config.toml
n_layer = 10
d_model = 320
n_head = 5
n_kv_head = 1
head_dim = 64
d_mlp = 832
vocab_size = 2048
activation = "swiglu"
norm = "rmsnorm"
norm_place = "pre"
norm_eps = 1e-05
positions = "rope"
rope_base = 10000.0
rope_fraction = 1.0
qk_norm = true
attn_scale = 0.125
bias = "none"
tie_embeddings = false
parallel_block = false
init = "uniform"
init_std_qkv = 0.0462
init_std_o = 0.0
init_std_up = 0.0462
init_std_down = 0.0
optimizer = "adamw"
lr = 0.00131
lr_mult_qkv = 0.7
beta1 = 0.95
beta2 = 0.98
lr_head = 0.00898
warmup_steps = 587
schedule = "wsd"
decay_fraction = 1.0
decay_shape = "linear"
final_lr_fraction = 0.1
batch_tokens = 65536
seq_len = 512
doc_mask = true
train_tokens = 556400000
steps = 8490
dataset = "wikipedia_en"
MLP neurons of a small language model. Each row is named by its layer, matrix (gate and up: input weights; down: output weights) and neuron, and shows model dimensions 176-303. Each number is 50 + 10 x the weight over its row's rms, rounded and kept within 0 to 99. A neuron's up and down rows have the sign that makes its largest values positive.
After each neuron's rows, "fires after" lists the tokens most often just before its 100 highest values on Wikipedia text that the model never trained on.

L4.gate198:60 72 62 27 66 62 40 39 69 59 36 33 62 46 74 52 55 44 36 60 57 58 54 43 35 34 62 53 48 48 53 64 53 47 57 40 38 56 45 53 37 60 47 47 57 54 34 31 59 27 42 51 62 46 35 50 53 36 40 47 57 52 49 36 56 58 40 61 50 61 49 37 45 46 52 39 54 52 35 61 53 44 54 65 45 51 45 48 50 63 55 63 61 45 56 61 58 76 40 50 22 62 47 39 67 44 65 42 57 38 54 49 52 53 45 44 42 56 39 46 28 43 68 68 32 60 38 49
L4.up198:49 57 56 39 47 66 36 65 58 35 46 47 52 63 57 73 28 30 61 46 46 47 35 49 37 55 62 34 57 51 66 43 32 55 49 54 36 53 55 47 42 37 51 59 49 80 38 56 54 47 37 61 60 31 48 56 47 47 54 49 63 49 43 32 68 46 44 50 41 56 49 45 58 50 42 42 63 50 33 62 37 58 50 56 41 49 75 41 59 64 47 56 44 60 50 46 41 58 32 34 21 42 47 52 59 59 70 42 39 44 48 60 64 62 65 40 44 46 61 48 52 59 62 36 51 52 48 42
L4.down198:62 42 66 45 55 36 49 36 60 50 54 61 58 39 55 66 34 55 34 49 42 35 56 47 50 44 22 49 56 42 55 33 50 72 43 56 43 44 63 50 44 54 40 45 47 43 53 59 56 36 49 46 41 54 37 54 50 43 39 60 56 40 57 61 55 44 37 44 53 70 57 52 29 52 51 52 43 67 50 49 55 38 54 57 46 48 63 44 55 59 46 44 84 41 52 36 46 45 63 76 67 50 55 42 68 62 34 41 56 49 62 46 51 38 45 57 47 33 57 55 54 43 61 65 46 56 41 53
fires after: "vi", " De", " re", " se", " Du", " Re"

L7.gate444:37 57 53 59 40 68 59 48 30 52 51 60 56 42 66 55 69 36 60 49 62 47 65 46 41 47 55 50 50 46 48 50 63 38 53 29 57 56 54 33 43 49 38 54 54 27 46 45 65 46 53 68 35 47 41 56 59 62 56 34 50 65 41 41 61 49 43 45 55 59 42 65 53 51 55 47 30 49 72 65 55 48 65 37 55 45 51 46 55 60 42 19 79 50 57 43 60 40 43 63 50 57 51 56 49 36 50 64 27 81 56 50 50 59 46 64 53 57 55 65 54 55 57 51 60 38 36 54
L7.up444:50 46 34 44 44 64 54 44 53 43 55 58 56 39 51 43 23 39 47 48 60 42 49 56 49 62 50 33 48 53 51 54 45 63 43 34 56 56 67 64 48 43 47 55 29 43 42 41 48 34 57 44 52 38 31 49 44 47 51 41 84 50 55 49 50 40 63 60 53 53 53 51 56 47 45 51 35 59 37 59 56 50 46 73 41 36 42 52 39 49 45 51 60 49 33 58 49 55 44 53 38 44 53 49 32 53 53 43 58 46 42 50 36 57 44 62 28 48 33 58 41 64 43 49 43 60 54 60
L7.down444:55 49 58 51 64 50 64 55 38 40 31 49 32 60 45 67 40 57 35 49 69 39 55 48 44 56 69 43 56 32 57 76 53 59 51 45 31 49 57 54 43 49 62 55 48 57 60 54 54 40 65 60 50 52 43 44 52 34 72 49 57 56 66 62 42 60 63 51 57 40 28 51 49 57 47 53 42 47 54 38 57 60 45 58 53 48 56 62 54 58 41 51 64 59 49 44 61 41 54 62 31 52 47 49 65 51 38 35 57 55 48 60 34 49 61 41 50 73 57 70 39 47 75 64 66 56 59 50
fires after: " a", " in", "c", " A", " di", " as"

L6.gate44:58 47 46 48 49 64 38 42 60 43 57 51 50 44 57 74 53 41 43 53 51 55 46 37 44 36 50 63 55 52 54 52 35 43 60 72 57 50 38 43 56 36 57 41 56 45 43 44 53 45 50 61 64 46 58 63 49 27 48 44 69 57 75 57 41 41 42 46 65 39 46 56 49 61 33 52 28 58 57 50 55 43 36 45 42 55 53 55 33 51 50 43 46 48 39 38 53 40 53 43 48 59 50 47 44 62 58 62 51 52 56 43 51 41 35 57 59 49 49 54 61 54 54 38 47 68 29 47
L6.up44:48 39 51 66 42 40 45 44 56 51 50 28 51 60 44 46 66 49 42 40 40 45 42 65 57 40 50 54 53 37 45 48 26 51 33 58 47 50 67 41 45 53 73 54 66 55 52 47 68 47 29 44 45 29 52 44 75 60 45 44 56 50 56 73 35 61 65 68 31 60 35 55 49 69 42 45 46 45 56 55 50 51 52 40 23 41 58 40 58 46 35 37 47 44 67 37 43 65 49 50 54 65 44 42 47 50 54 63 47 56 52 40 50 33 47 51 77 48 66 42 47 58 47 58 41 66 48 59
L6.down44:58 55 35 34 55 45 63 49 35 63 48 48 59 51 63 63 48 57 56 52 51 47 62 42 46 52 53 53 30 31 50 53 37 67 45 71 54 62 51 51 45 46 53 54 50 45 42 35 50 53 43 39 45 45 54 54 66 55 35 55 63 62 54 50 43 49 61 62 63 71 45 68 47 45 46 60 55 29 61 33 56 36 58 48 40 44 50 40 41 47 31 32 46 49 52 43 53 48 57 50 70 48 62 40 44 48 50 54 64 47 48 51 54 36 58 46 71 36 99 35 55 61 44 56 59 52 55 57
fires after: " |", ",", " \"", " and", " (", "."

L7.gate47:74 33 41 37 58 64 55 54 37 81 57 54 37 37 51 74 51 50 38 46 46 69 46 43 46 41 36 41 38 30 53 49 54 51 28 58 35 57 55 63 44 58 67 58 71 37 63 55 58 46 40 45 51 41 48 51 72 31 42 46 57 55 41 46 56 37 35 49 54 59 53 38 37 57 49 39 45 42 63 58 51 50 34 71 52 54 54 46 45 58 37 41 44 54 52 46 45 53 51 37 31 54 53 46 40 42 45 39 51 55 50 46 61 34 58 55 51 41 47 41 40 50 50 60 51 49 56 67
L7.up47:33 49 57 66 47 35 61 60 45 39 30 46 32 56 60 53 47 52 56 67 57 55 33 42 42 41 51 45 33 68 48 43 59 49 58 60 70 52 51 48 40 48 65 65 49 62 55 63 65 46 59 48 41 46 56 52 54 46 50 36 52 48 73 67 47 59 44 63 41 50 40 57 38 66 62 41 68 38 45 50 55 58 44 52 37 51 59 53 55 32 41 35 49 64 50 47 51 24 64 55 59 60 33 56 43 56 46 56 39 60 61 40 44 24 44 60 53 48 52 64 50 62 53 42 64 49 44 71
L7.down47:55 49 43 44 54 41 41 32 59 63 37 56 51 37 61 67 29 55 51 37 46 52 37 27 49 30 45 36 40 37 52 45 35 40 57 59 61 52 48 42 43 53 67 67 33 52 62 50 62 45 54 45 39 51 53 55 55 54 54 49 66 50 55 42 38 53 52 50 52 40 57 52 45 44 52 48 67 32 44 44 56 51 53 50 54 61 57 45 44 53 53 50 54 60 41 40 44 44 61 39 29 37 49 54 40 49 39 66 47 44 43 57 48 47 56 67 39 43 70 48 62 49 65 49 32 50 57 67
fires after: ".", " \"", ",", " Th", " and", "A"

L4.gate371:44 54 55 52 40 56 49 44 27 50 45 74 50 48 55 58 51 58 56 50 60 61 52 40 63 35 47 55 50 40 62 37 64 64 52 33 51 46 41 63 58 61 46 55 51 55 41 68 53 40 47 55 55 40 32 45 58 49 47 46 62 46 58 61 61 47 59 51 60 63 65 64 60 51 57 53 41 56 34 57 71 54 42 55 40 60 38 46 57 54 52 51 50 29 55 39 46 65 53 50 44 65 40 34 54 45 33 41 43 56 62 44 63 69 40 38 39 45 57 50 52 45 48 47 65 45 53 43
L4.up371:37 50 46 54 57 44 53 49 75 45 68 57 63 47 42 38 34 53 44 47 53 41 55 46 42 43 59 52 62 41 50 33 53 62 54 46 48 69 51 41 50 50 44 46 66 55 39 76 42 42 43 45 53 49 47 46 41 55 55 48 37 39 61 39 78 50 58 55 54 39 36 62 52 65 29 32 38 42 41 56 63 50 39 49 45 56 52 56 63 39 61 51 43 44 60 54 34 62 35 63 60 60 39 49 62 65 46 50 60 59 72 48 44 54 70 54 58 33 51 45 56 45 39 46 51 61 56 55
L4.down371:63 51 44 38 61 38 45 52 63 33 53 49 52 60 41 36 50 35 55 65 40 51 45 42 53 33 66 54 42 60 39 51 53 56 53 49 55 52 45 47 40 47 54 49 56 62 44 53 36 60 48 47 61 62 44 45 30 53 43 49 60 34 64 32 59 51 53 72 59 48 50 56 49 81 59 49 29 55 51 39 63 76 57 49 37 62 47 64 54 43 47 54 46 41 46 67 60 55 46 48 61 43 30 46 46 52 64 52 36 49 60 35 34 50 61 56 64 47 75 58 35 57 40 65 58 61 49 44
fires after: " ", "L"

L4.gate232:43 69 51 43 36 42 62 46 41 43 34 60 55 41 58 54 58 50 61 46 48 58 48 24 40 47 37 40 59 44 58 44 63 35 51 49 35 46 26 43 60 41 50 54 65 43 52 48 56 56 40 29 41 36 39 51 54 43 53 56 37 53 53 56 62 51 61 48 69 41 30 46 57 46 60 52 57 41 47 44 46 60 52 34 43 49 26 52 40 49 54 46 58 67 59 56 37 48 47 43 40 69 55 47 60 42 47 55 62 54 75 38 57 60 51 38 43 63 59 60 42 61 63 51 44 59 41 58
L4.up232:32 69 49 36 34 44 62 49 48 36 57 49 54 45 36 41 53 40 50 46 49 71 52 41 47 44 48 52 36 30 48 51 62 46 42 31 47 52 46 36 62 57 73 39 60 45 49 44 61 58 55 43 63 42 54 56 52 52 42 75 42 46 60 54 54 57 45 39 61 52 47 49 62 50 38 64 33 55 57 36 41 53 81 37 42 40 17 54 52 58 54 53 37 57 60 57 37 53 44 52 40 57 50 54 46 38 45 74 68 46 70 69 34 65 45 38 56 61 59 58 48 62 47 48 38 56 51 56
L4.down232:70 46 32 35 55 40 45 40 48 45 42 45 51 36 37 64 52 48 36 49 47 51 51 58 40 43 66 49 72 50 51 54 63 33 42 55 63 58 42 43 58 36 60 29 57 45 43 40 38 62 62 31 44 58 46 45 52 50 53 58 54 48 54 47 60 44 61 41 51 41 52 60 58 43 32 46 34 66 46 52 37 43 65 46 46 69 61 60 53 45 53 59 35 42 44 60 62 44 45 36 61 53 41 38 49 51 37 36 73 37 46 38 59 60 73 37 48 50 46 63 46 55 43 66 31 76 54 38
fires after: " ", " con", " The", " In"

L4.gate728:45 36 51 56 45 52 40 57 37 45 43 50 27 42 47 53 54 42 58 45 60 48 34 46 49 39 53 60 36 55 59 47 42 44 39 40 58 58 52 69 48 53 65 45 34 29 67 50 51 46 67 30 61 55 49 53 73 42 60 61 59 44 40 67 38 53 56 44 43 54 49 32 53 67 51 52 64 42 52 44 53 37 55 60 63 53 48 63 46 63 71 58 58 44 68 51 49 54 30 62 43 50 39 49 37 45 41 30 47 55 56 54 54 65 58 51 43 33 65 45 53 37 48 46 48 47 53 46
L4.up728:46 41 50 58 48 54 36 40 50 40 43 64 39 57 49 47 68 48 37 66 38 53 55 32 36 53 52 68 47 41 50 46 47 44 56 62 46 35 64 50 39 36 44 65 50 52 38 58 41 42 42 46 54 48 28 63 35 47 50 39 62 58 60 59 51 43 32 32 63 51 36 61 41 41 38 69 39 48 52 41 24 52 53 67 55 49 40 56 52 51 69 41 51 43 68 61 60 53 41 49 60 51 55 53 45 56 36 50 39 59 71 37 52 64 45 45 63 59 65 59 49 51 50 33 57 45 41 55
L4.down728:50 44 52 55 27 43 43 45 50 34 43 49 37 54 48 54 48 38 53 36 59 49 44 57 54 69 52 62 41 76 51 37 57 45 47 50 49 43 35 88 51 45 48 52 49 56 33 40 53 32 58 62 69 58 60 50 54 51 45 38 49 66 64 39 24 60 48 36 55 24 51 46 58 48 56 47 51 60 61 51 53 42 33 36 56 47 50 61 53 35 65 43 49 40 45 38 63 56 30 50 52 55 62 49 45 59 48 44 53 27 57 57 38 51 66 51 56 39 52 60 52 43 47 51 61 51 28 53
fires after: " a", " A", "A", "ro", "s", "ist"

L6.gate107:47 68 71 51 47 43 49 62 36 46 59 56 56 55 66 47 57 62 52 45 57 20 44 51 53 52 66 68 56 47 36 60 52 59 40 44 42 48 52 51 53 55 40 50 39 42 45 67 39 36 64 57 68 50 55 60 38 36 52 58 57 41 38 44 52 46 32 35 44 47 57 36 52 60 63 43 44 61 58 50 62 55 28 69 58 63 62 54 58 48 46 42 61 59 61 51 60 56 55 42 49 43 42 42 48 59 44 57 57 61 56 50 39 38 54 47 35 30 54 45 49 41 35 45 50 49 43 22
L6.up107:29 66 58 48 38 44 53 53 55 56 48 56 28 70 64 46 70 45 63 61 42 59 44 42 67 63 60 53 49 50 71 53 60 61 35 60 50 49 46 60 54 61 60 59 43 28 52 49 38 37 48 48 49 55 55 50 49 43 58 70 51 49 47 47 49 38 59 50 68 53 58 61 74 43 59 19 58 55 38 67 56 48 29 66 55 44 46 49 43 45 42 52 49 56 38 43 58 47 43 39 46 43 73 50 39 47 48 33 39 49 45 53 42 55 45 54 44 55 50 36 44 48 61 46 52 48 39 56
L6.down107:60 54 68 45 54 42 56 37 37 63 59 43 51 44 43 59 58 47 46 31 53 47 52 55 53 43 59 43 56 47 41 70 59 56 52 41 44 49 67 46 52 54 42 49 49 48 52 36 39 53 42 35 50 41 35 38 42 37 48 28 52 60 46 59 53 51 34 51 54 55 54 65 59 45 20 40 41 58 50 60 46 37 44 53 51 47 52 54 70 44 55 51 53 59 48 51 36 49 34 55 49 46 43 57 51 46 61 41 43 44 72 46 28 35 70 61 51 39 65 50 64 50 61 69 46 53 59 27
fires after: " Ca", " d", " c", " C", " D"

L4.gate813:30 52 46 40 62 57 47 52 45 43 48 36 43 38 41 73 52 40 50 39 40 56 50 43 48 40 47 65 47 58 48 62 55 67 49 63 65 65 50 59 28 59 45 43 43 47 45 33 59 42 55 46 65 47 57 21 50 38 73 60 52 40 64 32 58 46 44 77 27 61 54 51 48 52 53 53 59 56 21 51 56 55 42 54 54 47 53 61 46 47 53 59 65 50 52 50 77 62 54 61 46 70 63 48 49 49 45 45 52 57 51 52 56 50 37 54 61 55 45 59 47 54 63 49 51 47 32 61
L4.up813:66 49 40 42 49 64 46 45 37 53 27 42 50 54 40 61 53 42 69 41 46 40 55 56 34 55 52 70 50 55 43 52 49 54 43 55 59 74 61 55 48 47 47 47 34 55 35 44 52 46 64 70 49 49 42 44 52 48 67 55 42 68 55 44 63 33 71 59 34 30 43 53 58 62 42 39 54 44 51 51 47 56 57 46 50 45 55 44 44 59 54 56 38 53 64 38 64 35 55 59 54 64 52 58 49 54 53 54 58 58 23 42 28 41 48 59 47 52 48 57 44 39 56 74 48 41 56 50
L4.down813:56 67 46 48 52 53 43 43 49 66 29 65 52 60 53 58 49 52 54 71 60 61 39 62 54 47 49 46 41 46 50 62 49 54 50 60 49 58 56 49 55 41 35 53 46 46 32 61 37 61 51 46 53 49 42 59 63 37 50 39 69 30 26 37 52 54 46 50 50 60 34 50 49 49 43 42 47 53 49 67 53 44 52 50 60 51 56 46 40 39 48 46 47 34 62 60 63 50 47 40 48 62 42 45 32 42 40 46 67 51 16 57 60 46 74 51 53 62 44 49 49 50 62 69 43 54 54 39
fires after: "\\", ")", "\n", "P", "Species", " "

L7.gate122:67 42 66 50 33 54 60 66 46 57 54 41 39 60 46 61 60 44 48 45 52 64 53 49 47 54 29 54 43 53 34 49 60 39 52 49 60 55 56 29 39 49 51 40 39 48 36 39 54 52 59 42 55 41 44 66 49 36 61 54 60 35 34 49 44 45 63 39 36 55 52 53 59 44 45 65 56 50 46 49 50 64 52 48 56 30 35 51 53 55 40 59 62 29 62 50 67 58 38 49 44 68 64 51 49 47 58 46 31 62 53 46 73 43 59 53 48 40 63 55 47 59 72 53 49 37 33 51
L7.up122:45 35 43 51 52 58 37 54 39 37 40 53 66 58 54 57 48 49 41 55 45 74 56 46 40 37 45 52 52 66 42 41 41 35 39 43 52 61 71 42 27 50 30 52 38 35 51 34 39 31 50 38 52 62 47 51 27 49 45 48 59 71 59 56 52 40 45 51 48 56 55 46 67 67 41 47 55 54 60 33 56 42 50 48 47 63 45 29 44 71 52 51 64 38 59 49 54 55 63 39 45 50 55 43 55 49 58 55 52 55 42 66 36 37 37 63 56 55 46 57 43 67 53 70 57 39 59 44
L7.down122:56 46 53 51 53 49 45 61 56 70 53 71 53 53 45 55 62 52 40 28 56 61 45 23 58 48 62 53 43 60 44 62 43 63 38 28 58 35 42 66 67 56 53 57 45 42 39 44 59 55 46 44 50 60 46 42 43 56 36 55 33 46 62 66 52 55 53 24 49 49 37 45 59 67 35 40 58 57 64 61 42 41 58 56 46 45 48 50 40 57 31 40 65 53 55 56 40 43 63 64 58 50 40 35 58 51 57 60 49 49 51 54 53 50 41 20 46 44 65 39 54 42 49 46 48 56 37 40
fires after: " ex", " A", "\\"

L7.gate99:33 50 51 49 40 56 53 47 54 58 39 76 28 70 51 61 60 43 47 60 72 62 50 48 45 43 57 69 50 31 38 48 40 53 48 49 50 42 44 42 54 66 53 43 39 34 44 50 55 50 41 38 55 50 72 50 47 39 63 38 56 46 39 54 53 53 49 57 52 43 52 52 53 50 61 53 39 55 44 68 56 48 38 51 59 66 38 56 46 38 67 44 75 60 56 51 52 48 56 39 49 41 35 59 31 38 41 41 68 51 71 55 47 41 70 50 39 55 60 50 61 63 42 20 64 65 28 59
L7.up99:43 56 51 36 37 32 35 58 68 51 48 45 48 56 43 61 38 53 44 61 43 43 45 52 73 43 56 47 64 38 44 36 50 58 46 48 44 49 33 61 49 53 52 50 40 39 57 42 57 68 41 59 61 64 39 70 45 45 50 55 43 37 49 40 49 49 74 44 54 33 49 48 66 45 60 68 41 53 42 73 48 44 64 59 57 47 36 46 48 41 43 41 55 38 45 54 53 35 59 39 29 34 52 52 45 58 44 47 49 52 44 40 44 41 51 37 55 41 48 50 49 41 52 41 54 53 41 39
L7.down99:46 57 55 36 41 67 46 44 51 55 47 51 59 64 48 41 69 40 54 44 60 61 55 67 71 39 38 59 44 58 47 31 37 54 62 53 34 45 42 52 43 27 36 47 47 38 59 55 59 38 46 59 61 39 51 41 45 46 20 46 47 36 51 52 60 45 63 72 54 57 45 40 44 40 48 54 33 39 46 49 55 41 67 61 51 36 48 50 58 48 37 55 36 32 38 48 48 48 53 48 38 72 66 49 46 53 60 51 49 66 54 49 49 45 66 67 50 60 16 51 61 25 46 47 56 66 40 47
fires after: "\n", " C", " c", "-", "==", " S"

L4.gate474:31 64 67 60 54 71 54 62 57 47 52 31 55 52 40 59 48 37 38 66 59 63 54 63 38 67 67 54 59 58 55 52 47 70 46 56 51 27 37 30 54 59 53 54 47 51 61 50 47 49 64 57 43 49 58 69 53 45 46 59 56 49 51 59 51 50 53 44 50 54 54 40 42 36 54 56 53 33 61 50 34 35 35 56 60 49 39 45 53 66 43 41 65 68 40 53 22 65 46 35 55 50 65 50 44 44 44 48 57 37 64 60 50 50 22 52 41 36 60 44 46 48 52 49 45 37 49 65
L4.up474:55 50 42 48 45 45 56 50 63 44 32 42 47 58 51 60 50 60 58 54 54 59 58 46 59 39 59 43 46 34 62 67 58 51 65 65 49 49 48 60 45 29 57 58 48 48 42 61 54 54 71 44 70 62 47 67 41 34 65 62 55 35 31 55 57 67 40 60 43 46 41 59 47 35 46 30 55 32 50 55 54 75 54 54 48 59 57 42 60 63 57 46 52 43 67 52 32 43 48 36 51 42 52 46 46 48 65 62 53 50 51 51 49 56 57 38 40 53 63 47 60 45 66 60 30 33 62 40
L4.down474:48 64 58 48 55 31 43 50 51 40 53 63 48 52 71 40 53 43 54 46 45 36 45 62 45 49 47 61 28 43 56 43 41 51 37 54 31 30 58 69 42 54 59 49 49 61 51 38 68 51 44 61 43 47 57 72 58 67 53 48 56 54 56 53 54 50 52 56 50 57 65 47 43 48 49 59 54 46 58 51 60 56 56 57 64 40 66 54 27 51 60 28 44 46 54 56 53 34 52 48 44 57 52 59 56 62 57 56 63 57 64 57 42 56 43 57 51 43 30 43 62 38 58 64 53 62 72 41
fires after: " c", " re", " se", " de", "ta", " Re"

L7.gate746:58 31 54 54 57 79 70 69 52 39 49 54 52 41 52 62 36 43 46 57 37 38 46 59 43 58 44 56 50 41 54 62 61 53 48 54 44 53 45 47 48 44 58 43 50 57 51 61 53 42 51 49 52 48 45 68 51 44 53 33 41 48 58 64 61 56 55 47 49 39 44 36 47 35 43 62 72 55 42 54 46 56 48 47 66 58 45 40 50 37 48 50 57 49 48 47 59 26 51 31 30 64 60 38 39 43 46 63 68 39 66 47 41 46 49 49 44 18 57 54 49 70 49 38 52 45 33 69
L7.up746:53 49 62 56 56 45 71 57 63 32 38 42 56 55 70 50 44 51 48 49 40 48 60 62 38 66 57 62 47 50 48 56 59 47 37 58 38 49 55 42 55 55 57 53 42 42 37 62 53 65 54 67 47 70 52 60 48 41 40 59 53 62 49 35 49 45 45 66 57 60 25 51 51 39 59 53 54 41 32 37 60 50 46 47 67 57 48 44 34 49 72 39 63 54 46 70 49 68 50 37 48 54 47 47 46 46 48 71 71 32 38 45 41 47 33 39 38 51 50 44 45 55 46 46 45 29 50 62
L7.down746:34 49 64 59 35 49 44 51 56 49 47 59 44 52 43 45 60 52 52 38 53 51 47 61 60 56 54 47 26 49 37 46 52 46 78 45 67 49 59 29 42 57 49 71 63 43 40 40 50 49 37 49 40 50 42 62 39 68 45 62 51 39 36 60 48 58 60 53 60 62 54 33 59 58 34 51 62 42 46 26 61 51 64 62 57 39 52 63 62 35 33 35 47 65 42 44 57 61 48 53 45 59 50 54 46 50 50 48 41 41 56 58 43 56 48 53 39 58 46 48 45 37 48 74 57 59 37 36
fires after: " A", " De", " de", " Ta", "y", "e"

L6.gate702:59 43 64 42 34 47 56 47 43 45 57 71 46 59 53 42 49 48 52 46 41 46 54 60 37 49 36 39 61 27 45 48 41 58 52 45 39 57 38 60 43 33 53 61 59 67 51 42 44 60 56 57 66 42 38 33 57 47 74 47 53 55 54 54 49 47 52 47 53 67 51 36 59 62 61 38 49 57 45 55 29 45 59 44 47 59 54 58 43 47 46 38 68 56 48 45 53 25 48 60 47 46 44 45 58 39 57 48 49 59 50 36 65 58 45 48 50 41 53 67 42 52 35 37 72 71 44 44
L6.up702:54 63 61 64 51 63 58 64 70 42 73 44 50 56 44 41 45 59 46 55 58 62 50 49 47 46 50 49 68 41 49 55 60 56 59 48 37 61 40 39 48 33 58 45 53 45 51 54 64 34 50 48 43 41 59 39 28 48 48 40 52 53 47 54 45 45 60 40 39 44 47 50 60 75 48 57 48 50 45 48 60 46 46 55 42 68 24 72 49 43 69 36 80 44 53 64 57 47 65 42 56 61 41 62 35 46 23 57 46 67 69 59 56 49 56 57 65 45 59 45 33 56 48 53 55 64 52 38
L6.down702:57 48 63 56 35 61 49 33 32 45 51 54 45 52 41 47 50 62 38 41 45 58 41 40 54 52 45 54 61 69 43 38 66 46 57 37 50 53 40 40 37 41 46 47 53 57 61 58 57 45 54 62 42 47 55 53 32 48 38 49 43 54 49 65 55 67 51 36 46 31 56 49 42 69 47 52 63 71 75 34 45 30 35 65 39 53 51 36 45 43 52 66 57 67 56 60 50 59 54 45 61 73 48 34 33 53 55 41 48 49 36 53 48 38 61 47 49 50 78 54 43 65 55 44 43 78 61 42
fires after: " ", " re", " Me", " me", "==", " the"

L4.gate568:65 56 41 46 71 55 52 39 41 42 33 60 43 53 46 54 47 55 42 52 71 61 62 50 64 40 46 59 61 46 54 40 57 57 28 37 54 62 44 67 48 48 54 71 60 67 57 67 65 50 53 45 49 46 39 40 54 58 52 40 51 52 41 57 32 50 45 46 38 58 37 47 39 42 80 47 46 38 54 41 53 43 36 51 61 64 70 45 43 54 43 59 48 63 52 41 32 23 45 50 59 32 41 48 42 49 46 65 44 58 41 47 58 61 54 54 50 40 54 55 41 67 56 60 66 56 52 52
L4.up568:48 46 41 50 39 49 52 54 68 36 46 46 56 38 49 57 53 45 47 55 40 56 52 46 54 55 46 27 70 40 47 55 57 55 37 53 38 44 67 41 48 54 44 51 58 37 40 60 61 44 48 50 39 68 43 34 43 45 48 64 71 56 71 49 63 41 42 37 50 69 48 56 76 64 57 62 43 44 48 44 70 64 48 49 39 46 45 48 52 37 61 54 53 45 64 53 54 51 55 54 65 42 51 50 28 54 30 38 46 62 53 43 24 40 53 39 53 45 50 54 60 29 63 64 49 53 56 64
L4.down568:50 70 26 57 53 49 68 46 49 55 61 54 58 69 42 45 50 67 59 70 49 56 43 39 52 42 44 48 43 48 58 40 71 50 62 46 55 42 48 57 26 50 45 47 59 56 51 68 61 63 43 58 50 59 28 34 33 58 66 53 46 59 60 79 50 55 52 63 49 45 58 49 46 49 60 52 46 48 28 50 55 45 69 37 62 67 56 44 54 56 51 28 49 41 58 46 54 53 54 42 36 46 35 44 44 67 54 53 34 58 55 36 43 59 67 33 62 46 52 62 28 66 53 38 61 48 56 68
fires after: " ", " sp"

L4.gate685:53 61 45 43 62 52 59 39 47 55 54 61 36 47 40 59 50 54 58 51 39 48 66 30 52 48 57 39 43 53 42 43 74 60 43 47 51 51 44 52 45 70 43 45 36 55 51 64 57 55 53 51 51 52 59 42 30 50 50 52 41 59 57 49 57 39 65 47 63 42 45 38 62 50 61 47 44 61 69 66 58 51 34 43 55 35 50 53 47 50 44 52 64 65 33 42 38 49 63 54 43 74 64 37 47 51 51 47 33 45 54 54 43 58 36 48 47 46 62 68 66 49 69 61 65 50 51 42
L4.up685:39 63 61 58 44 41 57 72 43 48 45 38 53 32 59 61 47 52 35 62 64 52 43 65 57 40 46 48 55 67 38 34 51 67 44 49 50 36 59 32 42 39 31 47 48 54 48 62 36 42 45 53 36 44 45 43 43 60 47 46 38 43 56 79 62 51 42 46 55 58 62 39 63 64 36 47 34 59 60 38 49 59 41 43 56 44 49 40 38 56 53 63 45 37 58 51 38 51 56 52 49 48 48 25 45 48 39 40 41 41 39 51 39 43 35 58 46 45 45 60 37 44 41 45 51 43 51 58
L4.down685:44 43 42 68 58 44 47 51 59 59 37 55 54 58 47 37 48 65 48 35 49 31 39 59 56 57 49 58 60 50 58 49 46 42 47 36 51 57 45 55 42 63 66 67 34 55 20 47 56 65 70 48 41 65 30 49 41 47 50 46 46 41 50 49 37 51 40 50 47 50 64 54 55 38 50 35 39 46 55 35 44 44 39 41 47 40 46 52 46 52 47 38 46 45 54 67 51 50 69 54 43 48 32 55 40 55 56 53 71 71 62 49 58 40 52 46 45 36 46 57 52 60 45 49 41 41 41 43
fires after: " ", " f", " sp", " b", " dis", " c"

L7.gate788:31 48 49 32 38 42 48 36 44 40 46 58 38 57 58 57 47 54 57 45 36 29 49 51 47 48 39 50 42 41 41 40 44 53 48 52 60 48 62 42 34 64 35 33 38 55 41 54 56 62 46 55 50 58 61 60 64 46 57 51 58 54 66 56 57 62 32 53 45 54 51 51 45 61 60 36 45 29 52 58 39 61 51 49 65 62 56 65 47 49 39 30 66 48 47 42 45 51 52 60 44 27 61 65 48 35 40 41 45 48 33 62 65 55 47 55 36 30 61 71 37 58 69 50 55 44 43 37
L7.up788:49 56 61 45 45 63 67 55 62 39 66 51 54 46 50 59 39 38 50 45 36 53 38 53 61 39 41 34 65 58 50 41 44 71 32 50 45 50 51 51 43 50 42 52 65 60 56 51 52 52 48 59 66 51 53 54 59 54 44 57 58 50 40 70 48 46 49 63 18 43 54 42 60 51 45 43 46 45 61 67 44 74 44 63 38 31 44 38 44 53 51 44 37 51 45 28 41 37 60 62 38 31 56 51 51 55 58 49 49 44 47 51 46 55 45 64 54 63 42 69 55 36 38 74 50 49 48 45
L7.down788:48 26 62 53 50 47 56 59 55 57 47 59 57 52 38 54 49 52 43 54 47 39 32 76 66 47 44 47 53 46 49 25 28 38 57 37 31 46 57 61 48 54 70 33 59 42 45 49 57 58 39 30 52 70 55 47 39 49 33 35 47 52 61 60 53 64 50 38 55 46 65 57 33 52 63 38 39 46 68 42 53 57 40 67 48 46 41 62 35 44 46 61 50 54 45 38 30 47 50 52 45 43 50 39 53 42 41 58 43 53 43 67 34 60 63 53 56 44 53 44 66 48 56 46 43 50 69 43
fires after: " ", " ch", " P", " b", " po", "P"